python train.py --num_hidden_layers=8 --hidden_size=768 --num_attention_heads=12 --num_key_value_heads=6 --head_dim=64 --intermediate_size=1792 --vocab_size=24121 --hidden_act="swiglu" --norm="layernorm" --norm_place="pre" --norm_eps=1e-05 --positions="rope" --rope_theta=9470.0 --rope_fraction=1.0 --qk_norm=false --attn_scale=0.125 --bias="none" --tie_word_embeddings=false --parallel_block=false --init="normal" --init_std_qkv=0.0183 --init_std_o=0.0 --init_std_up=0.0183 --init_std_down=0.0 --optimizer="ademamix" --learning_rate=0.000176 --lr_mult_qkv=0.4 --beta1=0.9 --lr_head=0.00555 --max_grad_norm=1.0 --warmup_steps=461 --schedule="wsd" --decay_fraction=1.0 --decay_shape="linear" --final_lr_fraction=0.1 --batch_tokens=[131072, 262144, 393216] --max_seq_len=1024 --doc_mask=false --train_tokens=1222000000 --max_steps=5043 --dataset="wikipedia_en"
MLP neurons of a small language model. Each row is named by its layer, matrix (gate and up: input weights; down: output weights) and neuron, and shows model dimensions 448-543. Each number is 50 + 15 x the weight over its row's rms, rounded and kept within 0 to 99. A neuron's up and down rows have the sign that makes its largest values positive.
After each neuron's rows, "fires on" lists the tokens most often at its 100 highest values on Wikipedia text that the model never trained on.

L2.gate1640:37 69 30 40 29 47 29 56 61 30 54 46 37 47 65 70 80 38 32 30 67 57 51 72 52 51 48 54 51 48 54 46 39 29 31 51 48 40 77 57 42 62 75 56 33 67 58 80 21 80 46 55 39 53 37 50 52 65 49 65 49 22 68 48 68 47 27 83 40 51 33 49 79 44 56 44 43 69 65 28 41 46 55 68 38 42 39 48 46 58 48 41 40 69 53 51
L2.up1640:43 41 19 44 56 40 43 62 67 51 60 47 37 30 57 63 59 34 67 47 62 53 54 53 58 37 50 44 50 39 53 40 47 46 46 21 35 30 54 55 41 72 44 61 42 55 41 54 37 41 61 51 28 67 49 69 43 45 27 53 26 40 69 54 69 63 45 61 18 29 60 61 55 50 59 60 51 68 50 58 33 61 57 57 39 74 54 51 64 52 42 38 60 50 49 44
L2.down1640:50 29 77 63 52 47 67 22 38 56 55 80 58 16 49 45 28 74 71 65 42 56 56 36 61 50 51 61 41 26 59 53 57 68 67 50 39 76 25 53 51 43 12 46 55 54 61 36 70 16 51 61 52 43 64 67 63 20 60 45 51 63 55 45 30 56 77 34 45 52 81 65 41 49 55 49 55 37 38 58 45 52 54 39 34 73 51 49 56 47 82 49 58 37 61 34
fires on: "y", " GB", "et", "est", "am", "ous"

L2.gate25:27 44 64 53 54 77 56 34 31 53 37 64 55 34 43 54 54 47 86 63 39 27 50 80 64 59 53 70 24 33 39 58 22 50 59 60 03 59 51 37 47 53 75 55 25 39 20 38 35 52 28 75 34 37 43 67 68 46 36 77 42 48 61 53 55 55 48 62 19 54 41 44 47 51 39 58 32 67 18 55 32 38 47 52 48 61 57 49 51 38 57 31 83 57 45 60
L2.up25:48 48 49 54 23 37 21 39 34 42 58 64 54 42 32 45 61 59 54 26 52 64 55 66 52 62 68 79 24 22 62 35 43 35 45 49 37 41 54 52 76 62 54 48 63 64 58 39 41 59 90 46 27 52 59 34 49 66 38 72 46 21 26 27 72 35 55 58 38 60 51 25 33 45 60 43 40 95 50 56 37 69 53 57 31 41 63 49 35 53 46 42 48 75 54 56
L2.down25:70 55 56 49 67 52 13 55 66 37 61 48 72 71 38 14 49 68 35 58 57 61 50 36 21 34 64 23 70 64 60 70 68 73 28 61 90 36 49 56 43 48 40 28 56 64 70 56 64 37 56 26 66 57 38 29 71 50 76 53 28 54 66 59 41 61 63 34 70 36 42 58 70 78 24 51 45 46 70 28 52 71 48 40 51 38 26 26 60 59 44 57 45 54 55 44
fires on: " of", " or", " and", "d", " R", " &"

L2.gate971:49 88 66 43 51 61 31 33 58 44 27 41 61 59 38 61 56 47 60 38 52 53 43 62 66 83 70 51 25 41 70 44 50 52 54 50 68 59 70 51 66 68 63 53 56 54 71 86 60 39 40 38 34 25 64 55 52 29 66 34 30 36 28 71 35 49 71 49 52 55 42 14 26 54 53 55 53 47 43 63 52 54 71 43 26 26 79 43 60 63 63 28 48 66 38 36
L2.up971:55 24 72 41 53 19 63 36 64 42 54 60 59 72 67 22 66 41 20 74 71 57 37 70 23 45 63 35 54 67 33 31 46 49 35 40 91 53 60 45 50 53 21 37 50 55 25 59 44 52 57 62 47 55 88 50 61 50 41 33 53 43 06 29 43 09 43 47 71 26 63 65 47 44 58 69 43 49 71 58 53 66 54 72 54 60 46 54 40 49 51 56 49 49 57 29
L2.down971:57 45 74 47 25 66 59 47 44 33 45 39 33 95 48 46 41 46 47 37 51 72 51 45 13 39 40 30 48 37 76 37 58 28 52 56 61 57 41 64 74 41 42 61 51 62 40 48 34 47 39 31 75 74 35 36 46 79 47 56 40 55 45 45 51 48 76 62 60 43 31 61 35 65 52 59 31 56 57 29 76 39 48 61 32 50 55 50 57 21 37 39 25 29 59 48
fires on: " and", ",", " while", " that"

L2.gate612:34 55 76 36 80 53 54 45 44 48 84 43 39 69 48 63 57 49 75 43 22 41 61 75 43 64 48 57 43 44 50 68 63 62 51 17 40 48 43 40 78 57 60 54 32 37 81 30 39 40 72 70 54 52 47 40 34 60 42 55 46 46 52 33 36 65 45 61 59 39 55 55 40 55 62 42 38 64 25 61 51 37 52 56 79 28 69 31 64 50 38 48 64 37 53 36
L2.up612:35 45 56 36 79 52 32 56 26 31 59 31 48 67 28 60 40 49 45 48 43 71 62 77 30 56 48 53 42 59 27 58 62 70 23 26 55 48 46 72 70 42 66 53 58 58 59 31 13 53 67 64 37 71 45 32 58 80 59 47 70 09 68 67 61 87 25 61 50 46 62 50 55 35 46 48 43 57 46 54 39 90 58 71 68 53 31 48 61 49 70 64 60 47 25 78
L2.down612:39 51 41 45 20 46 39 56 51 54 04 63 77 41 38 32 49 87 49 55 70 82 41 26 64 24 63 55 49 31 46 45 26 32 45 80 67 37 76 59 33 58 26 62 59 62 26 73 61 56 26 32 57 44 55 59 78 46 62 51 72 43 33 59 47 45 38 47 36 83 62 22 68 59 55 32 69 30 55 27 44 74 36 43 48 64 24 41 20 43 48 47 58 44 61 56
fires on: " they", "-", " to", ")", "4).", "3)."

L2.gate340:60 86 34 46 36 72 42 66 63 41 80 59 31 50 48 44 61 58 32 38 48 22 84 65 31 52 66 61 67 46 64 54 78 50 42 58 53 45 40 36 45 68 34 38 64 51 71 62 35 61 38 40 38 68 43 52 50 61 30 40 31 42 38 45 44 45 39 45 64 58 61 44 49 69 21 43 50 91 60 43 82 35 55 38 39 61 50 32 33 55 62 43 22 57 74 31
L2.up340:62 41 68 42 47 69 39 82 46 32 91 74 43 72 26 34 59 55 48 49 40 37 60 42 38 73 67 60 55 58 54 06 59 39 63 70 63 52 60 63 69 39 37 42 75 43 69 65 20 31 50 44 34 62 40 71 52 37 00 60 21 35 73 55 56 57 35 29 66 89 53 38 53 59 55 17 80 68 44 29 47 57 55 47 47 51 36 40 67 21 67 57 23 48 36 57
L2.down340:53 27 81 42 26 40 54 35 48 47 84 59 58 72 30 38 67 44 33 42 52 56 38 36 39 82 59 66 52 60 54 16 54 36 63 60 51 56 47 70 58 36 55 76 59 58 66 41 55 45 51 41 47 68 50 65 58 21 42 58 32 57 75 58 53 54 54 28 88 65 41 45 60 74 55 21 50 50 41 33 12 49 44 67 33 46 44 50 43 26 51 59 55 26 34 33
fires on: " was", "\n"

L2.gate1508:24 61 53 65 50 51 33 40 70 31 52 57 57 59 37 39 68 35 51 52 41 28 66 26 61 56 48 62 56 27 45 28 54 41 55 68 46 55 58 49 43 91 25 48 51 33 49 64 48 30 43 58 64 50 64 65 35 52 54 42 32 66 57 40 65 26 55 49 53 42 55 53 54 56 51 49 68 67 18 72 60 39 47 46 33 53 67 59 46 54 57 51 61 49 54 63
L2.up1508:51 48 88 28 12 52 45 40 58 78 15 37 36 41 53 75 65 71 71 41 32 36 54 00 58 34 31 54 47 39 67 48 41 42 36 53 37 51 55 34 46 70 38 76 71 51 34 31 59 56 43 67 61 38 68 52 45 34 59 31 45 36 58 28 74 50 33 59 66 33 36 64 24 57 70 52 67 51 44 22 50 57 42 54 68 76 36 63 60 47 63 43 61 44 50 82
L2.down1508:56 36 81 44 57 20 65 33 55 67 46 27 32 23 43 74 34 51 39 56 38 37 81 46 76 28 33 50 60 59 45 75 30 34 43 35 49 38 48 33 39 35 72 50 42 54 43 44 67 62 48 44 69 44 55 74 53 19 50 34 40 48 65 52 51 68 48 44 68 62 17 56 55 38 52 99 34 62 58 36 64 58 36 84 49 50 34 46 67 39 33 63 54 61 44 72
fires on: " City", " H", " District", "ent", "ag", " Capital"

L2.gate1118:68 63 69 51 27 56 51 24 49 78 60 34 41 45 37 70 73 56 64 58 59 50 76 41 45 63 56 67 49 55 34 47 78 52 53 59 66 63 43 55 40 54 23 71 58 32 86 42 56 45 46 59 60 24 37 74 47 46 42 49 24 53 35 42 43 51 34 70 49 62 35 48 39 69 29 18 18 43 38 49 52 66 47 31 35 47 19 35 67 57 21 41 61 52 16 48
L2.up1118:59 33 49 45 55 60 48 58 67 30 75 68 34 50 53 45 54 50 50 44 42 40 56 33 62 86 67 58 52 47 31 53 30 54 42 60 50 48 30 48 68 27 49 57 48 47 34 24 65 71 45 55 66 84 30 55 69 48 29 46 46 67 67 39 76 38 59 59 56 42 36 61 40 49 44 45 57 26 86 37 51 42 75 29 50 61 36 64 26 16 50 45 46 52 47 40
L2.down1118:45 38 64 51 48 49 46 62 43 46 70 57 35 68 49 35 37 35 56 55 62 28 75 51 21 75 44 54 52 52 25 84 43 68 55 71 39 44 45 72 74 23 56 51 63 88 46 75 72 58 44 85 63 54 35 61 77 61 37 58 38 50 67 39 61 45 60 34 43 54 56 34 41 38 48 56 28 29 33 69 61 54 78 59 43 65 62 38 40 18 62 52 40 43 49 48
fires on: " and", "\n", " 2022", " for", " 2021"

L2.gate617:55 73 57 99 50 41 57 11 58 47 59 66 99 63 38 56 57 70 49 60 45 65 42 52 58 54 47 74 51 55 65 70 80 56 64 60 57 57 65 60 79 51 47 45 66 53 95 30 48 40 33 51 55 29 50 27 67 55 38 72 66 52 72 45 55 44 34 57 50 72 50 01 33 23 39 40 40 63 43 40 67 48 53 37 42 68 53 37 34 35 56 26 30 63 51 59
L2.up617:56 47 76 85 49 64 56 44 49 29 78 47 72 40 46 44 52 56 37 66 46 79 28 57 57 76 69 60 48 45 66 44 64 54 64 73 72 69 59 87 94 43 32 49 50 65 69 35 29 37 47 56 76 40 30 29 37 46 47 39 56 31 58 53 67 42 58 64 61 81 58 41 24 44 50 20 40 51 46 41 52 57 44 38 44 75 61 30 47 53 35 10 52 55 20 44
L2.down617:58 42 43 21 44 48 59 89 34 66 35 54 24 47 45 62 65 57 52 56 67 39 41 43 51 58 52 37 37 39 40 62 34 45 54 62 48 54 45 44 39 49 63 48 31 58 35 54 57 62 77 42 50 44 36 62 28 22 81 12 30 58 40 28 45 52 41 41 45 16 60 93 48 55 48 41 38 68 49 61 42 31 38 46 67 64 45 49 42 56 68 43 69 45 57 67
fires on: "\n", " and", " was", " including", " that"

L2.gate338:71 43 53 44 55 40 50 56 47 56 43 48 26 46 59 51 30 44 36 43 60 25 35 26 53 44 60 44 23 39 42 40 50 60 71 56 11 44 59 42 31 47 47 66 51 49 41 61 35 36 48 88 55 43 37 55 45 38 47 31 37 59 72 52 44 54 22 44 42 52 51 55 47 40 59 70 14 50 65 64 44 58 40 52 65 68 55 37 67 40 35 61 39 67 42 54
L2.up338:74 72 60 48 74 78 51 35 45 37 48 62 47 44 42 59 25 65 35 60 31 58 47 44 31 71 70 67 57 37 43 63 29 50 56 47 48 44 88 49 58 32 55 48 55 60 69 68 43 80 41 69 63 46 44 58 52 68 53 35 52 59 54 63 65 37 47 70 39 35 43 48 15 54 56 29 35 61 83 53 38 37 48 60 56 35 37 48 45 55 52 26 41 44 36 57
L2.down338:18 32 59 55 45 37 67 63 34 45 47 49 66 26 41 38 67 59 65 23 68 56 69 48 76 27 32 32 33 66 56 35 61 60 51 44 54 58 33 61 43 55 43 59 39 57 33 55 62 01 80 27 35 67 54 40 39 23 64 74 58 43 50 34 26 53 49 19 64 71 51 43 70 38 51 73 68 53 41 71 51 69 56 23 50 58 43 45 52 21 60 64 49 57 71 45
fires on: " ===", "===", "\"", "um", "burn", "Y"

L2.gate975:37 43 39 42 66 50 41 41 51 58 57 21 35 38 51 79 58 50 54 39 52 36 53 35 48 40 25 72 26 44 64 48 38 41 69 36 27 64 52 59 42 40 24 31 45 81 60 57 62 67 38 49 73 43 38 57 42 30 48 43 73 73 38 51 67 61 54 78 33 57 47 33 64 47 53 30 31 55 49 43 42 54 72 45 53 31 67 40 45 31 40 33 52 44 46 70
L2.up975:48 26 51 23 73 30 47 47 76 48 42 31 22 46 38 56 48 35 67 27 35 41 57 21 52 59 55 63 16 30 57 41 26 69 80 26 33 79 65 63 45 42 69 42 62 64 51 51 41 49 45 55 30 58 52 46 36 59 56 48 67 43 45 57 70 66 39 51 37 54 52 42 55 70 47 29 42 48 29 72 35 75 86 55 67 61 46 73 54 55 64 65 58 37 49 65
L2.down975:55 51 56 56 70 40 52 62 74 34 51 99 59 71 21 27 60 50 61 53 24 52 39 51 45 51 71 19 49 54 54 55 45 46 48 53 77 57 42 44 53 51 81 71 40 28 38 64 53 34 36 69 35 47 68 39 70 63 54 58 31 29 60 44 38 32 53 47 69 34 65 73 39 59 53 65 71 49 48 56 48 25 03 59 45 71 42 65 45 68 65 63 41 43 61 28
fires on: " but", " between", " their", "-", " Al", " Mc"

L2.gate832:54 43 44 65 66 46 79 88 44 20 61 73 44 33 10 70 66 11 58 39 60 58 32 46 53 38 62 67 44 62 39 44 46 40 52 64 39 27 63 49 49 53 72 54 53 28 50 48 23 62 58 50 36 65 49 38 31 58 59 80 61 32 33 42 46 44 64 58 66 75 55 19 55 60 47 25 41 55 46 58 54 74 62 55 68 53 18 38 34 57 53 59 36 51 64 48
L2.up832:29 51 56 40 58 65 33 62 27 53 64 29 59 79 58 50 47 50 56 61 53 80 46 63 60 52 29 37 36 64 45 39 23 39 58 82 74 36 39 65 45 53 49 63 56 45 49 66 47 55 60 22 54 33 36 48 40 55 51 52 45 50 54 73 29 41 55 32 52 41 46 38 43 54 52 32 58 50 37 60 52 38 38 23 23 27 52 65 42 43 25 61 57 45 46 51
L2.down832:41 40 32 51 61 44 64 63 57 40 38 67 44 27 13 71 55 24 56 49 54 58 56 48 48 48 45 72 45 62 49 41 86 35 42 49 40 35 57 20 50 36 74 57 38 49 57 37 49 61 63 63 53 59 41 36 31 57 67 75 53 32 38 44 65 53 73 63 36 81 49 28 42 38 58 49 41 54 60 59 52 74 54 64 51 38 11 50 49 51 66 59 19 57 49 64
fires on: " =", " and", "l", "ur", "b"

L2.gate449:44 36 29 42 20 55 74 31 37 54 73 55 29 37 54 60 47 35 53 64 52 46 54 44 27 59 53 51 34 44 48 49 55 23 50 30 49 37 52 37 56 72 45 55 37 47 61 39 70 43 60 55 55 43 21 26 45 21 37 56 21 60 54 43 46 71 57 41 37 39 41 53 58 60 50 58 72 42 49 67 52 71 40 59 34 40 48 31 32 36 28 40 83 58 58 62
L2.up449:35 46 20 34 53 64 46 32 45 61 46 47 20 33 61 55 34 29 84 51 61 22 37 23 46 52 56 34 23 45 26 40 57 43 38 35 12 53 46 50 36 48 52 55 36 35 50 32 27 34 59 49 39 53 21 31 29 47 55 68 12 49 61 59 66 72 52 54 26 62 49 46 48 52 57 69 83 52 27 68 34 60 52 64 77 65 35 67 41 48 48 43 79 43 39 64
L2.down449:48 75 68 53 80 48 40 69 46 29 23 21 71 45 51 33 58 78 54 43 59 27 40 61 71 40 36 53 56 61 51 56 45 74 58 74 34 66 40 60 36 04 73 49 70 40 62 58 23 44 41 28 33 28 70 68 51 63 45 38 74 37 56 58 38 37 36 51 67 67 58 47 41 37 59 39 35 61 32 31 60 41 49 46 61 56 31 75 62 74 68 62 19 33 55 34
fires on: "y", "il", " Management", " Le", " R", " S"

L2.gate684:40 48 52 23 08 36 49 57 31 73 70 71 62 31 34 28 65 54 34 50 52 69 38 33 65 55 75 70 37 89 45 48 43 55 42 87 60 18 73 77 65 52 47 46 51 62 41 46 80 70 32 65 27 23 55 69 51 63 47 59 44 60 80 48 43 00 75 46 60 64 29 73 44 59 66 48 38 31 46 32 32 42 60 34 64 55 46 47 43 57 31 31 59 51 43 30
L2.up684:39 54 53 40 50 62 40 27 62 22 39 48 53 42 72 59 64 37 55 73 25 52 52 63 49 86 63 70 44 41 55 37 63 35 44 39 77 65 74 51 66 43 65 64 32 51 21 40 58 35 41 29 55 64 70 14 65 49 72 51 65 44 30 74 18 85 42 44 37 52 85 48 52 51 52 56 57 60 37 43 40 43 63 45 55 51 37 56 31 44 45 63 63 67 51 44
L2.down684:64 42 00 39 49 55 36 59 38 56 52 68 40 54 52 44 47 71 53 58 74 46 44 46 41 48 68 31 07 64 52 55 33 67 62 55 27 47 64 50 42 38 67 44 43 43 65 48 61 65 34 58 35 25 61 57 44 45 47 45 21 61 74 39 31 27 57 24 55 40 07 47 64 87 70 24 50 34 30 43 60 55 49 34 55 47 54 15 62 46 45 37 62 69 33 50
fires on: " and", " to", " or"

L2.gate261:47 71 70 64 53 55 33 45 55 50 54 60 55 49 43 38 38 64 56 49 29 77 41 72 36 72 76 49 24 52 36 55 20 60 34 56 89 68 45 53 58 55 79 59 63 33 52 23 38 37 33 63 48 57 36 31 48 44 71 35 60 48 25 64 51 73 73 53 87 68 48 38 27 58 53 39 47 53 42 49 38 53 59 57 28 42 71 41 42 47 44 37 56 51 58 61
L2.up261:69 43 67 54 46 70 37 13 27 64 37 31 52 48 56 53 34 62 97 44 62 42 49 57 44 30 45 53 33 48 51 47 47 81 44 47 61 42 36 51 74 44 50 60 56 58 35 43 20 65 41 41 48 19 48 44 51 53 43 31 64 51 48 55 62 63 66 53 31 54 26 58 51 33 35 78 45 52 18 74 34 34 64 53 28 99 91 49 33 60 42 45 63 54 63 65
L2.down261:34 58 37 17 38 27 61 50 63 16 27 50 56 54 47 36 63 35 24 30 52 51 34 38 57 54 52 44 72 54 62 67 67 39 53 55 38 24 48 49 17 45 37 24 58 48 62 54 57 36 61 38 67 77 39 47 60 42 29 52 62 40 56 29 61 50 39 54 63 37 43 56 50 53 40 53 51 54 83 29 58 76 48 81 68 16 26 37 37 37 35 90 58 55 50 45
fires on: " and", " as", " for", " of", " Sh", " at"

L2.gate257:36 45 71 50 59 48 62 77 00 51 55 24 59 52 42 25 67 66 52 40 58 44 54 46 52 56 65 41 43 38 35 53 58 51 49 69 37 59 25 56 43 56 48 78 31 53 43 42 38 79 33 51 54 36 49 57 36 82 59 61 51 64 50 75 63 08 67 57 52 34 73 46 83 41 33 66 51 24 39 50 67 51 41 53 47 23 55 58 40 57 26 31 79 39 77 54
L2.up257:48 57 46 44 60 54 50 82 29 40 20 52 41 60 49 43 50 42 55 22 49 35 49 43 64 58 50 36 57 29 39 57 46 47 35 80 39 73 70 53 51 25 79 63 50 63 17 48 35 67 60 57 45 57 30 52 22 68 69 72 63 45 65 81 81 50 57 63 17 21 57 55 65 71 46 73 33 21 50 55 73 71 69 50 46 48 52 75 44 55 18 62 55 41 51 30
L2.down257:57 49 12 51 37 46 31 24 82 43 40 70 34 37 48 77 42 44 44 40 51 56 48 47 49 30 65 54 56 61 74 52 42 41 71 49 60 44 81 58 53 59 38 38 68 31 71 42 76 36 54 61 62 44 44 52 68 17 65 42 50 44 49 30 09 84 37 49 41 53 39 61 22 73 58 39 40 61 54 38 42 39 67 47 42 75 38 52 51 51 63 75 17 36 29 55
fires on: "-", " or", " Best", " May"

L2.gate1386:50 35 66 78 63 67 63 65 54 55 40 38 60 50 30 44 60 60 52 48 39 31 70 37 67 42 61 28 48 50 45 40 71 51 72 41 41 84 36 29 71 49 45 56 39 53 55 26 52 70 45 68 49 75 43 55 39 45 48 54 48 74 58 31 70 44 37 44 71 39 43 47 38 75 57 62 53 00 46 46 88 61 56 55 49 42 75 69 84 41 51 44 62 39 45 47
L2.up1386:67 15 30 40 63 68 56 86 54 45 42 45 54 47 30 50 64 47 79 30 34 11 51 23 80 63 66 51 46 30 25 45 36 42 63 75 50 85 41 46 69 39 37 44 48 40 60 36 47 74 62 43 19 65 59 64 47 54 41 54 67 65 82 55 62 23 64 62 84 46 57 41 51 46 49 32 72 43 41 31 40 69 70 44 40 56 51 50 64 39 63 74 77 49 20 46
L2.down1386:74 60 37 40 45 32 37 49 42 43 67 64 38 48 52 51 54 47 41 52 66 43 40 40 43 55 48 64 56 36 20 41 29 47 38 81 56 40 64 73 20 38 51 48 52 30 23 59 41 30 67 52 14 40 57 42 49 49 43 18 54 29 78 53 43 37 58 49 13 65 64 59 62 08 52 34 55 78 43 65 08 36 51 49 42 65 27 61 19 46 40 36 46 72 58 32
fires on: " was", "==", " Bio"

L2.gate1693:33 61 37 38 62 44 41 76 59 53 39 43 55 43 72 30 57 47 31 37 35 52 51 20 62 47 72 29 49 52 65 55 53 53 53 54 62 40 51 37 56 63 43 38 62 48 53 58 36 48 55 61 52 32 63 54 37 42 34 42 39 49 34 69 47 54 66 73 43 41 47 52 84 49 39 68 67 66 51 56 58 56 57 37 54 44 54 47 16 40 23 60 56 42 36 48
L2.up1693:45 39 62 38 29 36 64 77 36 47 31 12 66 58 70 48 71 61 32 39 39 61 38 43 36 70 46 34 54 55 34 43 81 47 39 50 63 28 35 67 29 65 56 53 45 73 52 36 32 58 36 41 34 53 29 71 38 32 44 43 40 41 76 33 63 45 42 40 70 51 54 62 37 72 45 64 53 67 58 60 40 50 59 32 75 62 62 99 58 19 70 48 40 63 52 48
L2.down1693:29 44 39 60 68 71 39 52 26 27 51 54 34 58 50 61 26 47 65 57 22 47 47 82 26 53 53 50 35 45 40 57 49 38 51 58 41 56 54 53 40 36 54 56 50 54 28 62 82 46 59 45 33 53 44 41 71 53 55 49 52 51 50 91 54 58 38 41 26 22 38 37 69 39 60 42 24 32 53 21 45 51 39 29 47 51 16 37 64 46 56 68 57 27 56 61
fires on: " H", "at", "o", "ent", "ang", "ij"

L2.gate1095:68 55 47 51 52 49 52 26 34 35 65 54 48 62 33 45 64 50 41 60 43 58 32 62 39 38 54 44 58 87 47 44 73 64 41 42 80 29 57 48 62 55 28 54 35 65 49 42 62 44 50 74 31 32 54 23 47 39 48 61 54 53 51 32 34 22 64 52 72 59 35 54 52 45 60 37 26 58 55 36 53 41 47 57 66 33 14 53 81 52 55 50 65 54 44 25
L2.up1095:60 35 49 41 35 41 48 62 39 26 67 50 42 39 63 60 56 51 22 66 39 66 47 61 61 64 66 51 59 62 39 35 81 67 54 88 70 41 50 54 44 33 26 48 39 51 51 58 54 18 48 53 41 44 40 44 46 40 33 65 28 39 40 28 47 21 64 63 72 73 65 53 63 61 56 20 57 41 65 31 62 62 35 53 62 50 04 61 51 37 49 63 68 54 50 52
L2.down1095:53 25 42 59 67 55 41 45 52 51 25 43 58 19 48 46 54 65 63 18 45 34 52 56 67 49 34 60 37 32 71 47 45 23 73 62 44 62 44 59 55 51 71 72 40 44 62 72 68 58 59 25 50 71 58 75 32 64 58 20 61 66 31 24 43 69 52 37 63 27 51 41 78 68 60 64 53 30 46 45 43 39 61 38 46 51 75 36 11 58 31 59 73 38 49 56
fires on: " and", " or", " his", " while", " than"

L2.gate1374:57 66 59 84 26 58 43 29 85 68 75 08 23 65 29 54 45 42 50 36 57 48 39 60 45 63 45 36 52 73 34 51 55 60 31 61 61 44 25 41 53 55 37 44 48 35 34 32 50 46 37 62 44 45 43 47 20 53 71 47 62 64 68 44 77 63 36 40 61 56 45 68 36 44 39 78 02 42 37 54 51 28 65 55 45 22 59 42 61 67 40 27 15 51 38 40
L2.up1374:59 40 26 56 74 65 42 54 46 48 66 24 02 53 39 38 49 44 58 47 47 49 44 47 75 78 56 14 41 51 42 27 34 54 36 45 43 62 39 49 43 62 90 51 48 49 23 36 30 35 80 52 47 72 56 61 13 66 34 38 35 40 80 68 69 61 29 38 37 46 28 55 54 70 53 86 37 63 26 67 41 64 88 81 63 59 59 59 98 56 39 53 64 33 27 62
L2.down1374:39 42 29 23 70 33 61 68 00 46 40 93 59 48 59 26 57 58 49 59 27 41 47 43 61 44 54 61 31 57 72 36 20 55 77 50 59 59 57 41 33 45 47 45 54 78 61 75 62 56 70 34 63 56 63 63 72 56 30 54 38 41 40 59 23 30 46 51 40 31 53 40 57 54 61 44 90 48 55 46 67 70 51 46 52 75 49 65 60 39 54 71 87 34 43 51
fires on: "-", " of", "il"

L2.gate287:54 44 51 31 46 66 34 64 54 73 66 46 85 57 54 71 40 60 49 08 56 64 29 62 54 48 73 39 38 39 40 49 34 35 30 51 51 44 43 39 40 51 71 84 76 31 50 54 73 76 50 57 18 58 58 46 43 46 47 33 53 42 49 55 48 66 29 39 19 36 58 62 49 65 53 28 47 73 60 58 60 38 42 38 58 69 65 59 65 67 45 30 49 29 43 58
L2.up287:47 47 27 53 62 56 34 29 51 68 44 56 52 57 38 62 73 56 51 79 73 41 42 17 39 46 54 29 38 27 43 33 25 59 48 50 38 53 61 49 61 39 40 62 60 55 35 69 20 84 53 74 63 48 70 59 53 51 38 08 45 52 69 56 66 56 53 59 64 60 44 40 16 38 52 70 57 26 45 55 47 50 51 49 45 37 29 57 41 47 45 50 67 65 52 79
L2.down287:68 45 69 53 67 47 66 62 44 40 49 54 52 44 50 32 37 54 51 30 21 49 34 71 57 73 51 53 59 70 53 51 57 52 63 78 65 76 52 56 59 48 66 15 57 56 56 47 48 39 71 28 30 58 56 17 32 57 65 93 83 66 18 78 44 41 65 37 52 77 82 56 73 67 23 47 48 74 50 50 44 36 47 55 85 69 55 54 48 60 68 44 32 40 52 23
fires on: " |", " Z"

L2.gate609:37 51 39 45 45 49 53 57 45 80 51 26 57 55 13 99 41 67 50 52 80 48 44 28 55 53 68 62 06 30 52 54 54 76 41 48 28 57 71 68 60 56 57 60 64 57 76 57 49 57 39 41 31 49 32 55 41 66 60 40 28 35 75 61 62 64 46 53 50 66 71 35 55 63 46 36 27 42 34 70 41 66 53 58 72 63 58 53 46 77 35 37 30 36 68 36
L2.up609:55 55 55 67 67 81 51 27 49 54 46 35 63 64 41 09 53 52 42 70 63 46 69 36 50 39 75 42 41 35 55 45 61 51 48 77 51 66 51 49 46 29 43 71 51 53 18 41 55 76 61 60 48 52 53 21 73 40 39 84 55 33 57 77 48 47 63 50 69 54 60 11 51 15 50 48 34 32 59 74 67 50 63 53 44 43 80 46 22 38 40 47 41 47 57 44
L2.down609:29 39 49 53 34 43 52 58 66 59 31 35 43 49 32 58 37 62 43 86 51 48 33 52 63 14 14 80 32 34 55 55 54 47 43 56 20 43 53 72 26 35 45 43 83 38 89 63 43 43 40 41 37 50 36 42 36 65 73 69 24 54 62 67 46 46 57 38 47 38 52 60 40 34 38 88 40 32 58 65 32 45 28 60 62 58 59 53 87 50 43 42 38 26 62 55
fires on: " and", " or", " &"

L2.gate1788:65 80 50 56 58 34 39 68 64 36 41 38 54 30 48 15 35 48 58 41 70 37 30 33 22 54 83 25 30 39 41 50 56 59 69 66 45 37 52 37 62 47 55 83 46 38 40 76 35 17 60 51 61 61 55 64 15 60 59 39 50 75 70 51 49 36 63 28 48 45 66 75 31 63 49 52 21 47 66 37 45 15 28 64 38 28 65 36 35 52 36 47 46 18 36 28
L2.up1788:80 63 52 53 45 65 29 64 69 48 31 49 38 46 33 09 31 40 78 32 57 40 41 40 50 74 75 31 32 41 30 37 45 57 57 59 64 60 24 71 75 61 56 78 56 40 31 43 38 33 46 55 33 57 40 68 47 61 53 40 28 55 80 47 49 47 33 46 48 35 54 72 40 69 70 64 52 42 41 53 22 53 60 61 32 58 52 48 61 36 16 38 60 37 40 57
L2.down1788:47 29 55 48 39 72 51 45 37 66 44 62 43 68 45 55 77 55 55 63 20 58 68 44 62 49 21 82 72 49 62 59 43 44 32 50 62 52 53 44 68 57 47 40 64 53 59 29 60 72 51 62 47 40 52 50 91 44 43 53 34 36 18 33 34 58 27 55 58 56 27 47 50 52 62 52 61 45 48 62 58 83 55 14 67 72 52 41 85 54 48 49 57 66 63 52
fires on: "-", "od", "r", "â", " H", "av"